MLP neurons of a small language model. Each row is named by its layer, matrix (gate and up: input weights) and neuron, and shows model dimensions 128-255. Each number is 128 + 24 x the weight over its row's rms, rounded and kept within 0 to 255. Numbers have three digits each. A neuron's up and down rows have the sign that makes its largest values positive.
A block is one neuron, or neurons of one layer that tend to fire together. Before each block is what it responds to, as a language model described it from the Wikipedia text at the highest values.

Description: Mostly the word public, even as the stem of publication, publicity, publicly; also national/international (nationally), World, University, and verb particles out and up.
L3.gate143:143087130130122094121106145131113147181091106087126104164109099149165158093145111093162103112127116188112098139115114099119094126094125137160123092145095140130120120122108157105131111124109118107125150091093101152128114155133102107159103089195140138146105146150120111168068123126123118158134132140121151115105136129109119145125108085129126104147141155153088136142176149100111158135123
L3.up143:147078142130127118150104148129064185136118120094151148146120118128089132126111094142123107129123095140110167126137174156104132117125089185113108108107137120101138116084113121116083110102128171141131110108150113130170136158164139159147106120103150110143125158141092122121107132144118106127135153128147128090101125124104103132178139108129096129151179141154115148136137149162126178122139
L3.gate242:109133151128091161187111119144134108092156109146098105119134108125105092117166098098140139141120066147102108157140116101147119138100071128121121167146131170099138107118168128120124141145113118161148175119164142144118086150115140095138096097167111120150158204099106133110072147139149127083145136141126163135119169130126139169122126124121145133154157102131138104136126134122139147155120
L3.up242:116107138154118130125120113122078130136171139161122139100094098112172098154096131138141164116099079157066140161129128099119144138153111147131104134099090186127151087135121156130133123137160101109115182135150114131161122151127112071172147129111085121177167181103141102130094117152108123118142121110128145152136130096104119092120134096103142164154131169110185112120138132142126150158127
L3.gate596:112145089132199162112138107098119107120145132128183135147143099137111189122146113122134144120143143143080106151129123148129139133121124081123094149142093072147144105101120123145092104134156110119135121112127106118129128140114122133109148172171117155148142111106162103127127123159112112102127096126126089088162118104131120108104159181123123118124146091123133127165118150161150102121151
L3.up596:123124110156136086121136130108107111128137131118138141138147102109095170113159116100129126138133147099117121114136123129110139142126136099147084136143085118129157140108168131095135163138138088112158153129164112135081080128116120082141140117137163121121094112166143125138147143136143119159139081129160142117136149092147140121128135101095107144092151125149118084115132125163172167137123
L3.gate660:089135162125147175146123118142167132147147123146150112125136136127150125176134141094154145155112139150129132103141169117148144162134114126133124140122123128131141122123130111088083133092131115094129108123122116150109120124125104122102121053131121129118136145122104119136107123161173119144096140149114134138104141071176124132155105127172131144104178156131139125136131112071133180136141
L3.up660:110113136151195183104116136124137098109121127129176118171142110129132108097101135111134148151091143115117125098127144143110113160137141136109113111128128138130176098103169135110117115098151139130153103110177140121159111126159095145120103129168091130139114123146098115124106117118166090103121122131133145108105149113157137120084108073145178174136144146139143132110104092126119167174115
L3.gate675:153067133136120135108155157139096136134128109126113143159162119145129115134106141072124150194123146126069126107116125120131137144105117128097130141084124111156102118102083156149142088137153135113105134134095107106129141111137137121129120099123142103109105145113152057123130096106146078133130128093118119086147147068102116137100143164130118139121143141148135107147094135140105145145175
L3.up675:122119127141118163109104106123120091120159114107174101151098114120127125166131150137181134055157116145096131148126126124116136148047120116096154144156105116123107130141109155129099128134170122109137070127111150124154147111133145147133111128096143109120144145120143096157139117072080120133152128147107103153105133114098144144114117143155161136104164107117133121188166137095156143090124
L3.gate690:120121143095129163125152117150144147108148147102185128182116117095134156108139125133164124146108073168109091146135111149116094089114106077108141144114130102088110117140117159151119134186110137170104178094117151134146138110111122113077145138114163127105109103148189164144111161150139114112155093126153133147143106139145161132126138109130107121093111143129073120155147113127146085109130
L3.up690:131094130101151119091127139180151129114135135113126080097134175093117125146117129117127094173137076171125098147114109153114121085085145128116139101118129128077105126142169151128092104191135147116072140127107155136161121111153151131104121140116131109115136158137175101141095103114138119134129117113135104134129126136138125122125109121143099129051106160147115135170157115089105118151149
L3.gate701:118128156110132140121127135135126164141134105131087151135185136125152106174166132116161132147124158109170086079121125116140094122132122127134109189149109125161143130093124090106125099122116104153072098153122134134102090185139129124114096140119116107130141112135127120103103138153119118115086152114093119135128121130185095125121079112117152151099149136098133115134112180110125161137171
L3.up701:091083171102105141137166119111130159111130110134075145111129125150089108153139131148139166129137137111147138145123163127158128132171144108133139171137122095131118158115080111107102109130115096127113091135083143143106128156112121118140112128143107126140163173123115091109105131138096158121073133150088169104118104110171127132134150144138156115110145176120167109085090197146132138144120
L3.gate707:113114176146122158103137136140122126097198142119138117107100141171109133087148129128140131101132143142127142126126133172105156141173122112161124112120127167086122133159162114147133079134117156130132147129165130132117168127114130113115095085144112123108134146111111145104134147163129126129122106110123108136096161128137134123092096096099123165116135113099147124123121128117106162102085
L3.up707:128118115142153124086136143147110069123060123146133106206155141154136119172171182086092149135164135112101174144132144114133156145140128115097121169169150143160107123156131129129131156093129097148155111140138131151177127152138157127120105102137139143137126118118104133149144137071130151114127135143114157116151104115147139097145136131105113144121091111145119132128151153104120132111118

Description: Plural suffixes or whole plural nouns, mostly for kinds of people, such as drivers, scientists, players, generals; sometimes other plurals like staffs, platforms.
L6.gate630:138101121140095113118109107114055142141148133091121150131113146158139116122146112095143158103117107090112162133113074135145087074094129151167116135092168148151157090114142142105107128155142130148112108113152155121138128144128124122142135136103115178166131124153108104098106090119130133137132157118126128110120125143149117150112103119125121161106138133127135158073131140136122110147145
L6.up630:138102152113139136124099178137083076163126169115163123122132104131085138131130130108159167129128136122125154115153102138100100085145102153108128137086094114149133102146147135147111101159162117089118103123129164115104099111117119134082102136106149117148120120084125143099104105167155096152178147106135131087141177113111104124119126091148144157119162139154119080101179133125115111126141

Description: Nouns naming a field or institution, often completing a split word: military terms (troops, infantry, artillery, naval), and subject areas (music, history, psychology, education).
L3.gate17:134125135140142089165095140154123109157137116113102149182108106126116117135167100136107155138144108128131108150063181125185088142123129130166142154110142151132107133115128099078121103137127112148104102116113107120125062177107106131188096115164174146127153156103120105155129160131119133118102184072133080150128152133121112157163082111124107126148132109126120155125154112158142104138139
L3.up17:119145142148179122181112164114121160143136139143119106164124117181134138152159129114158112101145090136137078156179159120144128141161141152128140109071090178123142119113132175101149163113129116135145110122121130162101069119151119158135118126148141104131096160121160160149074112130113138139109116122130102159119140170119071157164106092149112153124129124107132147158181104098113094103117
L3.gate32:115127138107116110144179120142144115124147106161105174149098076123107127123123153100149132158138115115117139107100118130106163111124171110107144120169122141130143131147169127131131159100091124142142147136110108114137090136115109078158140128115122101146176113145107075148099123102071117129142150100094121117134104160132143083155140109119104118157146162108147114119098139144082121143111
L3.up32:115152116120107136153156101126163136085154125175131144144105096131116057114126147093116157137113136119126128114101140135114213128135163156114112131143117131140169102131174131155141140096139113157155144106110111157111137155127085102170145079127152132140173121184128113163110129094099109137142114103146129114125096156114131090149119113174132128125133151154148151129114136139128122154100
L3.gate320:109112150145109100164155146090144116125126112143139113118154153119079146143135095107132164154148112110111098150130185133116108130081117138143114097114141108119175149135115162108156135136142099116134096121131122112174128130163137057078132125116118127086116146109155141147138153117148076129165132100120071146113088170114109089104116108144139161129144131133133130144184136149141152164123
L3.up320:120142167129104141119123142131106161123125107181115128106153166141112119104092130103121164132138106121105160144115149151121167128115136134105118116137101110119122108130081127103127133114096127131144173120131130125158131146084105123123122130175142146109076130132121142155113134129180107136168092162118115134122098134120097144126133130140141170124110129142164145068140146120157153155110
L3.gate440:120069108110125139158095159151138169170140119143150122127134139139124110114161122120133142151128132138102132086142141152156095126092114167089161101140139118192110116116108130108092120116118131071109057136129080124138127118083156106120120151148123113156159156137127117093112148104123128114109138132130112112131141167129129162104154106140113133104121120141132127078149129184109118154117
L3.up440:117068170104117132152148064158115115118154149102115106159122120103142121165155108135110180125142142109182120132114159088128152144102107085117106169111106092143109153133118156092103141092093122161116133158167117111129125194172147088108097057100132131160111114139122153162165131117185148132148141185098126128140149134115126111132131112155153130112155128153097119142107102093132135159106
L3.gate546:130109131105162151134121103132101139165154115109150121145123132078154080115115128122128154128142164092142141091110123110101123119116105140140146143132087152152145142190104152146058123128141140114103127120140156099125125152090104118129096130110127116174128107112117168147065100105149146118151177120114121124147108120152126142137134117125125155132076170130118123100166134123139118067170
L3.up546:152096111134165169152122112127118134161106151114151115142111102105172078149103122167113143134127138134139147079152169120154123137094111156113118161137159173144136138164127113111099100117138166137118148123132152088132121137090097114133117157138135147166176117131132164139088074099119180103134140105112102128148132097129135139170145117127151149107090184100152123115131095123102121120134
L3.gate825:137115087137144124136083158140146117127132119103143118158114110108097114137154126142106142118102166130147094115107125106099118117105121157113119137095117142132108121131099104139149152183157171122089113114104095141171141106162149155171158143136122138107141112134131105143120147150149097114086146136142079168123100148117083154134106112139112120107112128108132132073137125158138162113156
L3.up825:173124104179126115141085129146201172136116121103115139159134112144150136157159113137123114141083110126126146130109147098151136162110085197135126135101138109120069152186124063088156113137166150123148130137130124171125171128109190157158132137173118119121132135143163126130164139140119131116112105109182101171130139110124113108098105106154166075152135110155119111084150113122149153115134
L3.gate837:165115139162151083111100138090047133141159127142108140100168098112120134166129150121127161097146134129147144128147132130127144172129131108147080145160107158114099089100176113101113163139082151126116171138164157130119064103106119111152142138120079139143127169079143142099156130143155118124137130158107110156133107129125094153156063151094099108104107150106140196121129097130156116118122
L3.up837:192145131151151133119110114121090137113155132161121145123192137130125061128076154120130117121161118117144154162194116090159158121101164164094099111153139159129131130103134107121111155137126129135105118135123127136152106107113157097173171108108087145132127156079109132103107124158141085126137147090123111129112161110108080105191114126118104132110151090088118141128105127112131113112160
L3.gate1010:114097157139092127109104117175103073064145124127171108129128122121139111156107122130145174088140126093111132144153156131131117113156123115128108141132109135115126143147136136112131127141114141107128115164121133153127106125107168096087138121139135136111168178142137140136117137137136139108152125141163098099122095113135137112101094105109061089112150154139139095110136122077149158134110
L3.up1010:111145154153140110150145124178089116127123089133174073119109087116159099143084130138168104111132121074111121162160142113130115146138100142141126129141132110126106124118135147123114119174141129148139087173157147126107091098108167109130173111184120112107122131167118138113121135138152137130109109132150086111157097136122142089096140096099133141119159109155110144095134143074132151151113

Description: Plural noun suffixes completing a word (candid-ates, view-ers, assaul-ts, mod-els), plus plural verbs and adverbs right after them (are, were, also).
L11.gate5:113112135116116130109154140105137144151124118138116136185156155109105118157160145172128091102159128111115140159115101142125091131132108080157115118110149128141115108151101138124132117135108126131108097180113103103109110109120161163097126106161139146168098102128122123083122098131160075118135068142118105148141150130139134135128167084151122125144073174130121099105167148128125089115137
L11.up5:145120160123137139139117112078109108114135098180129135101165171106123119148112124083147120141115117163112152112140103114123113152129097129129153109164144121143120105135111120138073101134093086129117194158147139130146090159091082134136145102125106154139128140164109135139119169125157110129116190109094122139151155130121131105134103093134073126140119103134166104098158131114154101129142
L11.gate59:149127136122151090100136151143093115146126121158137081166116155131085125123124157134133115149129147152159131127144076116142137133108129119084144132188136090209120141138130145141158108153097111099108089154160129123130081140103118173106112119142129160126083114171146078130141120141090083093133098111140143140108139108105160117106137077133135114101147153138103188117122156063141120106152
L11.up59:169098128150145174154130172162114177088098168173101149154132106109118150138130155154117135118100157165134127122170155146148146131125101145107116121130106143141118115096105127131137164104090122119153145163128125112156123132112077158101143145128150104142115084132131132116176111152112119134127129094141107123105142126134141098166121093107095144115131149117148117156127164138127097132125
L11.gate190:156101106079169141126119145082134155135141153086112147132128145106114123164125108158131118092132147148149155081109131136152135113130088126134142116126155112128129142135122139137096086119115103137123166212085172099103103103092121125106113137118112138172151114149136105105111122141134102129086168097130135143080171107100132110173120124118110171136133165138117130125141131132095101118120
L11.up190:198100129134118089096114111102145141158138133122123126141125105123156131128129131139134145164120171113106153114085118123134124111150115124144132138121093111146110149172163127100111124154127128182131115115124126060129120118109173098124116131135126140147092128149144128171153105113104112108143132110172166102134126148092132158111093155080116112102108139106099145112125122109126136109125
L11.gate248:144133157103167116112120154124118127175136131133111146103161112116123125157096146139132128138090194091056164129148134121157131127116107115157165107076088118116138131174128129121097162150151148160103121136137145105157137168169165112125086100098125141148181127168112105121158128078129076091144144114156133139151086145183143144111103126127101121106115144136144065101132137115125137146118
L11.up248:085124121121170180126118147083112143147138143096117125147148143133127129169169174141099149095155156136155148135135111138087156150108145116114115106158092097152171105103123100090115100118113096139168142157129109142077086115120130119136118176126094160123143087088124101097092087159157076109140140111131133156140170139092122128140175143125124139141108157145139125148127164166124109174119
L11.gate490:147148159152130147110114123162157120113119130097132135111140137113108117085171094172098103120135148128155122134154150140123116096091109153149124120104112153105149150176147110081183104158161134131113118102088109140187164132142162135079157119118148136130102145160105121170105150127126070130131127128141188135134096134124139153129087109115111132102110107088134119157137115116086135139159
L11.up490:146175148136131167089122143082144149148161135131152148080132115132091115133178124132126141173091175116116154124141141105124147167146129156172135124105078124166104156178167145128146148119122103118162133069111106103158125084131116086162140138107073169117132105120107127140156132115125130087128153137165194121126106115169144119090103135132134143133104147148177135129130183143111160120125
L11.gate538:155178158102144105087118110136143117159115126153111154109146124149136144176132119126125166134110149121091087147093116096098144078131123105136126109070104120107132127163107119166109139101177139154109143159157168061162108196135144122138125103120137129128112119140132108141151071136140116142144121104144146133136153146137100107149110143135108136145091182186148143124146138123073150118100
L11.up538:133133105141143136109100114107088138121119165159120122131122062100117145134118109115154142100120129135128092142124128127174146093099135169144152127099160141104086081137103079147116110116156156108132134160150150131136157144152171131112132128107107104129143149102125094110147102111152170156124108111084117126124134068135138122127133119102111145111071129147123156145101101138102122106143
L11.gate913:104138165121136126130125149124152145101111121147159136112118147105163138128168129105166093160153106136106139133130154115093100139081156126130113107095118104091124130127116110111163095127112101175112086106146174119179101121158118139146184133191120109159151166137118129112118118120133126143151120133115131108175174164093124117097112169137148107144167136125149132085151136142113085118133
L11.up913:141147109111069104144118059118125115146135119177130117121090159118107125181138157105148095122139142117084103146152125126112109117116137155098120127074080126121144118129112151116127151132185103140124115111135117153137116129111151159166140124133151114103162154146114160111094100147172116087162167107109163117130162129137124109129139109111110111120121165182122118133105158118089151091168
L11.gate947:119132141136103094137130088114115117154155102135130121138124120214147178153072128132078131118126148124151134082089167137139097097085116134183154138149096120138095122152133152132086151101125140137162127105136098146109112113164163109132118124145113167121103092116137137145081156074146138089147149133102143097120156106115125127164136167101154164155140182123157173138130135115145071117192
L11.up947:119103099132142107138101149114127099107129150069167131096156139127124113097125158061128111114131129144133086111107139164116123134137089101118118105145105147114109070114121149127164106102127154146090126132157071115153147104133109099146101124096136127141112107113138109149134121165102134124146134087099161108120131149118125130130119144123162166122133093144125139145155138116110114108162